From a checkpoint of a small transformer trained on Wikipedia: attention and MLP in parallel, 5937 steps.
MLP neurons of a small language model. Each row is named by its layer, matrix (up: input weights; down: output weights) and neuron, and shows model dimensions 0-127. Each number is 200 + 40 x the weight over its row's rms, rounded and kept within 0 to 999.
After each neuron's rows, "fires before" lists the tokens most often just after its 100 highest values on Wikipedia text that the model never trained on; "fires after" lists the tokens most often just before its 100 highest values on Wikipedia text that the model never trained on.

L11.up15,216,231,176,181,205,191,209,177,236,196,195,182,180,156,193,214,137,256,200,168,201,199,196,215,208,148,256,174,135,252,186,216,218,239,233,322,175,243,213,120,140,176,217,248,214,209,197,212,196,174,219,178,206,215,212,170,148,168,238,269,185,199,156,162,128,247,152,195,231,175,195,190,245,171,228,162,159,217,183,169,218,214,233,203,207,221,216,154,196,143,202,151,162,129,94,161,246,206,223,202,250,116,222,215,244,217,157,259,105,197,209,158,206,240,211,157,167,143,223,234,160,204,249,182,187,197,216,169
L11.down15,209,184,197,255,251,208,220,205,159,177,242,180,303,284,197,257,228,113,198,225,215,237,193,219,229,211,165,204,152,165,202,174,193,194,186,229,185,159,230,214,233,270,253,187,143,222,161,204,172,206,188,228,152,197,196,221,281,161,153,125,188,188,198,207,199,201,108,199,150,135,226,235,222,163,206,246,244,136,248,113,217,173,234,207,179,175,239,241,190,223,209,162,267,219,260,193,187,185,255,120,303,223,173,154,197,197,241,241,291,237,181,177,256,226,142,201,238,218,217,198,160,232,257,150,270,193,209,142
fires before: "\n", " ±%", " ", " Votes", " to"
fires after: " ", " %", " ±%", " from", " representatives", " Candidate"

L5.up522,231,170,205,208,211,241,241,277,203,220,213,229,181,202,195,257,188,192,199,210,228,161,207,129,185,246,208,205,168,242,176,213,197,183,182,242,179,184,186,213,190,202,277,162,248,205,173,189,254,170,292,183,221,179,219,214,174,225,207,152,254,268,195,163,183,122,144,195,192,162,372,165,107,140,193,213,211,184,251,213,225,168,258,226,241,96,186,196,229,179,220,179,170,273,196,224,167,123,172,132,181,139,188,215,192,190,167,183,186,164,182,127,251,223,129,162,222,189,227,322,254,139,237,223,209,217,165,194
L5.down522,264,235,202,192,231,157,154,147,238,163,199,190,213,226,132,204,193,241,174,145,154,198,149,304,194,173,235,132,246,202,228,116,249,202,226,199,236,215,222,224,241,168,226,170,143,185,247,235,195,187,198,190,127,157,232,196,229,212,205,259,168,158,219,216,172,215,239,178,192,155,157,233,289,106,269,250,175,135,197,247,168,226,154,177,163,198,220,156,214,192,174,248,194,190,235,156,266,312,191,250,226,208,102,121,189,188,226,197,219,238,195,267,246,188,237,249,169,238,147,204,176,305,191,203,241,247,232,211
fires before: " |"
fires after: " |", "\n"

L13.up176,172,190,179,219,225,242,206,181,209,214,148,278,205,225,207,231,174,212,110,170,184,212,212,219,203,105,233,239,210,132,193,195,207,204,274,232,206,221,202,159,164,206,244,172,176,245,230,203,210,215,296,176,167,208,200,182,203,134,163,235,207,142,220,277,191,199,177,198,93,230,147,210,141,240,197,179,223,229,215,208,50,190,235,279,269,184,85,286,197,189,118,236,162,251,225,137,177,218,162,206,190,219,180,274,237,257,258,234,195,255,224,218,157,185,189,224,160,207,193,171,195,218,164,169,182,190,237,160
L13.down176,192,215,224,216,206,246,108,262,199,207,241,159,262,201,179,214,263,229,208,189,243,209,229,174,236,176,214,188,198,245,157,165,213,193,218,187,174,228,219,247,259,274,258,183,181,129,134,175,209,116,126,184,173,277,200,181,153,206,227,226,143,253,170,165,210,199,183,195,189,127,243,181,263,137,171,232,180,205,265,195,210,191,192,125,295,196,225,187,158,219,163,162,177,182,131,268,156,239,220,211,261,180,250,196,230,186,237,153,152,181,172,112,184,186,157,209,174,202,295,237,284,183,227,195,174,216,197,204
fires before: " |"
fires after: " |", " ", " 2", " 1"

L6.up464,268,213,181,148,225,185,263,177,159,157,192,138,185,145,204,211,187,229,226,222,270,165,192,287,167,240,208,221,218,163,253,174,253,236,186,146,230,170,284,174,198,171,221,210,141,236,187,232,243,166,195,201,209,191,248,185,224,155,116,175,200,149,268,277,164,183,255,122,132,184,201,210,137,183,243,184,174,207,220,229,136,195,177,160,218,180,168,218,146,179,140,284,184,265,204,171,191,148,218,213,253,207,187,227,338,235,233,195,200,170,216,202,176,111,255,186,225,212,152,162,200,155,186,181,130,148,233,277
L6.down464,146,159,154,248,163,258,228,122,148,174,151,172,238,220,181,193,186,171,262,221,205,203,169,181,179,194,172,170,245,195,194,203,175,239,185,288,140,201,197,225,196,209,173,254,170,233,162,184,186,185,139,185,317,168,167,187,201,211,256,190,170,240,72,154,201,204,182,238,271,214,189,315,278,140,235,213,198,142,252,220,248,191,259,169,224,202,221,128,144,189,251,222,227,160,252,235,201,195,214,186,145,203,188,204,161,208,189,160,216,224,216,171,148,228,137,236,160,222,251,232,210,278,227,164,268,215,192,164
fires before: "\n", "-"
fires after: ".", "\n"

L12.up356,228,230,128,140,262,237,234,214,186,159,180,130,203,170,219,182,167,206,182,174,248,178,245,227,203,243,266,166,190,171,189,231,154,206,225,210,221,164,202,176,199,166,183,205,176,147,209,244,181,215,144,142,176,247,342,212,183,225,139,165,209,152,202,257,198,150,286,187,200,170,186,189,207,214,119,158,205,217,191,165,66,190,213,246,214,164,151,243,180,175,181,240,192,235,220,150,210,233,144,190,257,255,245,244,241,233,264,180,204,138,177,152,135,156,120,154,189,228,162,242,219,146,178,198,177,223,262,125
L12.down356,185,269,179,195,161,262,200,147,232,160,190,161,191,138,197,193,181,210,214,188,177,214,184,242,224,262,251,147,145,210,216,201,163,204,176,201,205,266,202,219,184,100,232,232,158,248,200,238,156,170,135,205,150,235,144,286,282,286,228,212,147,162,175,200,195,231,246,169,247,225,159,223,204,241,218,158,220,204,207,183,250,119,176,221,247,280,118,177,192,187,252,249,236,210,225,236,188,151,210,138,124,265,158,248,193,211,171,151,256,147,254,186,162,217,177,193,193,183,148,221,219,219,267,271,220,216,258,206
fires before: "\n", " "
fires after: " ", " Japan", "core"

L13.up28,239,217,155,151,160,254,264,172,191,152,234,295,143,315,160,185,204,185,154,156,208,164,253,185,208,110,230,226,169,105,207,178,233,240,183,210,140,157,192,117,210,192,226,178,254,190,189,219,164,166,251,189,190,190,234,220,157,140,172,230,268,167,222,248,199,164,139,204,204,196,215,196,227,170,186,169,153,203,156,259,203,201,232,239,192,150,265,206,274,197,199,187,154,299,249,201,224,181,206,199,215,80,193,236,171,183,202,196,216,181,228,244,186,224,237,211,142,226,279,215,195,186,207,229,77,219,208,193
L13.down28,169,187,188,180,172,129,221,271,194,217,101,135,183,139,218,172,192,136,158,264,149,176,124,189,201,283,201,232,231,243,226,185,219,167,259,121,187,178,217,241,191,253,198,224,202,219,219,231,209,196,203,251,190,162,289,223,194,159,291,152,184,291,225,186,191,257,256,193,207,156,187,257,193,193,246,177,285,175,184,164,203,222,259,148,201,133,181,199,199,134,169,220,195,170,215,254,192,181,187,169,267,242,256,197,246,201,208,185,231,194,173,246,204,199,203,206,212,158,133,256,291,162,183,180,182,200,158,170
fires before: ";", " |", "\n"
fires after: ";", " |", ":", ",", " Labour", "):"

L6.up405,221,159,137,127,171,209,216,198,212,154,198,188,205,204,242,218,173,206,260,188,176,226,229,222,208,196,207,171,211,216,197,137,226,181,172,277,180,230,197,209,168,248,195,227,177,178,200,185,184,153,232,193,169,151,235,144,204,168,212,285,244,283,239,160,174,228,196,277,218,239,158,191,212,174,213,188,184,218,176,135,181,235,150,231,235,229,190,156,174,156,217,194,249,187,179,288,256,194,151,276,198,224,236,185,198,273,259,189,178,268,140,207,270,206,200,158,219,212,141,236,258,286,217,128,172,250,238,208
L6.down405,176,195,222,219,131,199,215,223,179,211,188,234,200,263,187,227,146,162,211,176,221,261,190,172,172,191,195,211,188,156,139,200,159,253,248,197,215,194,263,188,213,185,181,170,209,207,179,251,220,178,217,178,219,197,353,212,292,159,244,231,203,180,210,221,194,187,118,170,182,218,187,234,210,214,182,272,183,114,200,235,278,157,274,193,262,202,186,246,255,150,244,122,250,219,218,209,162,181,205,258,266,186,193,188,156,159,177,245,165,225,272,188,201,224,200,199,281,176,207,191,240,107,158,216,293,193,204,221
fires before: " the", "\n", "-"
fires after: " one", " =", "\n", " some", " number", " who"

L5.up585,259,181,179,180,245,248,256,163,237,229,167,264,193,283,119,238,200,222,195,243,210,179,213,201,160,172,212,204,173,185,268,231,285,238,197,216,150,163,195,128,178,233,244,134,197,220,151,172,175,141,176,191,223,207,252,293,209,192,153,145,209,213,163,149,180,203,198,160,123,224,253,210,160,179,152,147,255,156,130,184,168,250,151,262,210,114,226,246,236,155,168,248,198,194,171,223,194,209,229,222,213,185,219,219,197,225,179,202,206,89,262,154,273,261,213,125,231,203,264,207,248,159,179,175,110,212,186,249
L5.down585,189,183,204,260,158,131,169,197,227,275,204,162,247,199,217,220,209,198,210,222,172,265,182,226,143,215,237,207,220,200,221,156,216,188,173,185,118,212,174,277,265,186,234,207,115,267,227,233,262,197,177,169,249,216,179,194,212,166,250,243,200,208,33,200,187,173,193,200,271,179,178,199,211,190,251,150,200,191,176,296,173,251,146,282,173,238,139,188,181,253,218,231,179,228,212,195,176,179,158,198,208,174,215,134,226,182,199,237,190,268,169,222,134,205,186,260,155,144,287,192,144,242,118,252,153,235,273,191
fires before: "|", " be", " |"
fires after: " |", "|"

L13.up352,279,252,188,155,112,244,206,169,184,172,288,228,193,219,237,185,285,189,250,182,226,168,241,190,279,181,121,259,170,209,228,186,231,211,216,173,125,214,155,208,244,205,279,189,240,156,182,278,124,199,171,169,203,157,193,200,190,267,245,132,212,169,244,186,194,111,241,128,192,203,162,210,168,170,146,149,262,288,185,193,217,173,157,269,225,213,265,225,241,205,256,135,228,258,220,194,188,175,192,235,181,198,202,186,207,200,164,119,176,186,218,165,159,175,198,147,224,198,169,136,248,193,251,288,188,218,183,201
L13.down352,188,245,210,280,188,164,98,166,292,209,195,160,221,94,172,214,197,176,155,203,170,206,231,261,186,266,220,207,157,196,212,202,280,226,208,204,273,185,230,194,164,184,163,212,214,216,209,216,224,141,245,226,25,224,263,224,205,136,273,230,213,248,225,236,219,172,100,194,187,241,160,186,170,225,212,180,200,220,253,213,231,146,203,158,142,282,182,177,158,196,225,242,208,241,146,185,214,194,189,160,152,208,198,139,209,250,241,219,188,196,153,215,194,226,245,209,225,163,158,271,180,139,205,205,98,192,208,204
fires before: " |"
fires after: "|"

L5.up69,275,163,213,157,206,228,268,237,156,212,200,227,200,270,201,202,193,216,201,203,203,195,228,214,159,165,256,259,120,155,256,213,200,146,153,223,187,221,217,136,190,220,235,145,310,189,159,166,235,208,248,176,205,220,229,250,178,183,234,167,244,118,141,204,165,255,139,187,183,186,303,181,165,248,116,130,219,166,181,199,196,217,221,216,213,88,255,275,240,171,206,208,126,159,213,195,178,193,197,198,241,141,233,222,157,237,197,219,236,164,179,252,217,231,160,194,160,167,208,217,238,78,192,179,167,191,225,215
L5.down69,227,137,220,249,189,275,52,217,206,218,160,185,208,210,271,215,203,245,184,192,174,210,218,225,188,205,283,181,191,226,258,156,245,142,250,178,255,264,226,227,225,98,254,143,182,211,183,242,238,238,194,188,80,246,296,246,162,205,207,199,268,236,171,257,208,146,244,171,242,173,182,159,155,133,227,194,212,206,206,229,175,243,143,232,213,166,133,193,186,176,178,240,182,215,223,208,141,279,146,215,163,178,165,120,271,164,212,213,189,206,210,244,201,186,264,223,206,197,154,204,160,193,209,198,273,199,240,158
fires before: " |", ";", "\n"
fires after: " |", ";"

L3.up602,179,213,214,239,239,98,180,217,234,185,171,156,241,160,185,198,269,186,230,170,218,230,160,245,121,265,193,185,175,189,182,192,162,186,217,214,178,220,157,205,154,175,228,132,150,190,205,221,236,225,132,187,254,207,178,215,162,156,136,206,203,181,106,273,262,253,184,151,210,120,210,206,216,226,192,232,201,246,226,143,200,210,124,210,130,193,225,208,204,190,180,180,181,312,223,189,187,226,229,102,168,234,274,198,141,177,256,196,153,135,105,167,204,212,227,189,204,227,227,269,230,186,181,203,194,168,211,179
L3.down602,253,202,123,263,150,192,195,220,216,191,220,243,199,182,206,129,220,205,274,207,171,219,155,223,203,213,203,219,201,268,244,230,231,148,118,190,218,268,244,246,234,260,207,189,170,234,167,245,207,172,153,224,57,234,243,180,228,189,156,237,235,223,166,262,212,206,165,149,216,108,200,223,238,168,220,250,222,165,238,167,265,194,158,195,240,277,216,114,270,214,158,254,253,200,160,154,190,157,182,147,158,201,206,195,211,233,158,249,202,248,227,275,193,252,274,224,216,247,162,199,207,299,192,147,162,225,213,140
fires before: " the", "A"
fires after: " |", " one", " According", " some"

L6.up311,229,168,197,159,309,247,255,193,192,152,165,204,194,256,203,191,162,151,231,225,265,205,322,218,136,194,211,223,185,168,211,213,233,177,189,198,199,163,155,191,109,211,213,129,214,211,178,245,168,164,276,208,215,161,223,228,183,184,236,124,168,226,192,212,111,201,181,163,166,237,265,198,167,211,197,146,213,204,192,201,152,217,173,220,239,178,186,217,241,206,131,257,170,188,214,207,174,168,193,199,265,100,202,225,251,162,173,169,165,203,159,177,239,195,211,178,266,166,256,186,275,176,261,164,132,249,226,261
L6.down311,186,166,177,253,180,156,251,214,162,232,106,170,233,200,194,183,212,144,252,254,161,262,181,296,194,203,155,200,229,129,183,146,190,252,184,246,93,211,159,254,291,130,186,177,142,257,165,193,180,192,177,187,259,129,204,186,188,168,245,161,206,201,125,185,170,188,184,226,327,210,149,212,213,218,253,173,191,203,202,220,159,146,156,235,230,222,217,134,170,184,162,217,189,194,221,198,208,179,191,208,181,165,155,207,197,189,194,254,130,258,216,303,161,268,159,203,160,200,190,215,208,225,164,272,170,209,278,191
fires before: "|", "s", "t", "m"
fires after: " |", " Women", " Released", " People", "Don", " Men"

L3.up488,274,184,202,174,194,182,231,174,212,193,212,212,178,201,231,214,171,194,147,163,231,104,218,262,171,213,234,204,227,180,289,171,205,235,168,186,268,176,200,72,157,188,291,207,213,150,214,174,209,171,195,167,220,177,232,233,162,133,159,172,237,141,229,279,165,140,216,197,136,233,185,213,167,239,176,195,210,170,271,197,190,201,200,285,260,223,207,237,212,142,183,225,154,265,255,168,238,179,98,195,261,200,199,205,274,225,208,218,170,155,169,213,222,132,208,142,319,223,199,252,185,159,260,172,135,111,192,286
L3.down488,180,152,156,238,189,277,266,179,178,195,166,222,203,318,179,222,213,213,244,238,210,253,145,217,161,182,152,231,144,221,169,187,223,161,239,220,133,149,221,202,307,227,139,167,184,290,119,163,180,226,172,199,196,157,273,225,207,235,233,179,153,268,146,170,207,152,241,208,254,252,166,261,222,181,243,174,227,212,178,152,234,175,217,154,168,169,156,184,217,191,195,193,215,154,206,174,166,153,212,226,197,194,241,204,186,234,176,198,144,260,196,160,218,209,189,235,149,161,256,241,206,202,236,202,203,212,192,194
fires before: "\n", "==", "In", " to"
fires after: ".", "\n", ".\""

L13.up77,169,182,192,300,239,166,214,166,239,277,159,153,214,132,205,280,164,128,200,159,189,138,196,209,186,231,148,183,151,108,195,192,169,174,263,233,179,166,188,201,172,205,226,144,134,229,199,159,186,189,216,171,197,271,195,239,157,146,168,210,262,187,196,151,148,248,91,125,187,219,179,234,211,217,201,208,218,243,240,200,241,189,170,133,159,223,226,174,157,201,197,243,193,261,187,205,134,175,192,160,188,270,183,252,206,217,150,192,255,206,156,219,212,229,228,166,169,153,266,233,232,143,208,186,203,245,217,170
L13.down77,192,232,171,82,136,148,204,227,125,205,201,216,185,243,210,178,206,241,161,228,231,203,170,193,250,127,156,163,242,200,179,168,209,175,168,179,133,220,149,239,222,227,173,251,212,189,231,235,178,208,204,173,0,195,184,197,274,251,181,188,182,255,233,191,173,198,272,235,174,235,143,157,226,208,190,203,201,208,142,191,175,236,152,246,257,206,236,180,180,214,213,185,211,177,237,180,255,217,198,174,193,206,226,148,230,192,245,141,198,190,207,207,178,216,149,200,172,266,101,179,216,250,236,146,229,206,132,197
fires before: "|", "|---|---|", "|---|---|---|", "|---|"
fires after: " |", "---|---|---|---|"

L12.up178,237,217,153,181,150,238,238,216,186,222,144,204,187,247,200,246,166,195,153,190,285,160,232,231,197,223,234,210,113,133,237,194,192,178,170,218,156,163,163,198,213,180,264,185,200,198,209,201,205,187,188,143,170,172,324,227,206,247,180,166,197,160,166,135,212,180,235,215,250,213,249,237,184,248,100,127,215,222,199,160,190,194,220,259,282,120,187,230,190,223,196,192,181,255,194,179,164,205,114,170,245,248,183,279,174,134,219,232,208,175,205,166,159,263,182,163,238,154,159,185,270,203,228,250,166,305,226,142
L12.down178,161,273,182,175,144,204,122,185,189,224,226,166,187,153,183,200,219,180,204,247,190,227,224,187,115,266,191,189,180,314,181,202,187,232,239,186,175,242,219,234,214,131,201,202,189,289,227,181,220,234,200,154,188,175,122,243,181,212,234,196,211,278,125,205,267,183,244,194,189,243,200,188,175,122,279,209,191,193,191,184,193,160,224,277,203,243,141,199,224,174,179,230,232,187,162,205,179,125,246,172,183,222,159,178,221,198,219,150,185,173,240,187,193,155,190,211,230,129,169,269,195,289,211,204,196,267,140,168
fires before: "\n", " ", " 0", " 2"
fires after: " ", " 0", " 2"

L13.up486,231,205,170,99,159,234,198,192,160,156,213,170,280,245,189,217,203,101,191,261,167,208,285,273,186,208,206,265,188,251,127,162,186,236,186,232,197,251,182,207,241,235,238,42,176,257,186,217,205,206,174,205,241,150,210,177,148,242,182,169,258,224,166,237,185,216,87,201,233,206,225,248,101,184,209,176,209,204,229,208,188,217,199,160,115,222,185,242,180,194,127,213,178,191,164,162,161,201,264,242,186,165,216,292,196,234,148,217,192,207,202,199,235,231,199,213,226,211,217,165,154,199,146,256,176,211,259,194
L13.down486,198,163,189,219,204,227,34,223,212,167,186,237,226,102,164,266,166,193,256,180,237,174,213,106,251,216,244,244,198,225,199,229,221,187,190,118,188,221,207,179,159,136,259,221,212,186,194,159,222,168,74,180,99,182,130,212,181,181,195,162,183,182,186,253,258,156,281,216,172,181,192,168,250,200,220,239,228,209,205,169,167,207,246,221,267,174,218,186,281,214,273,168,173,194,256,217,192,185,166,222,186,170,200,226,168,148,247,219,219,180,230,171,179,220,244,214,231,192,198,244,199,161,173,259,178,200,227,240
fires before: "|", "\n", "|---|---|---|"
fires after: " |"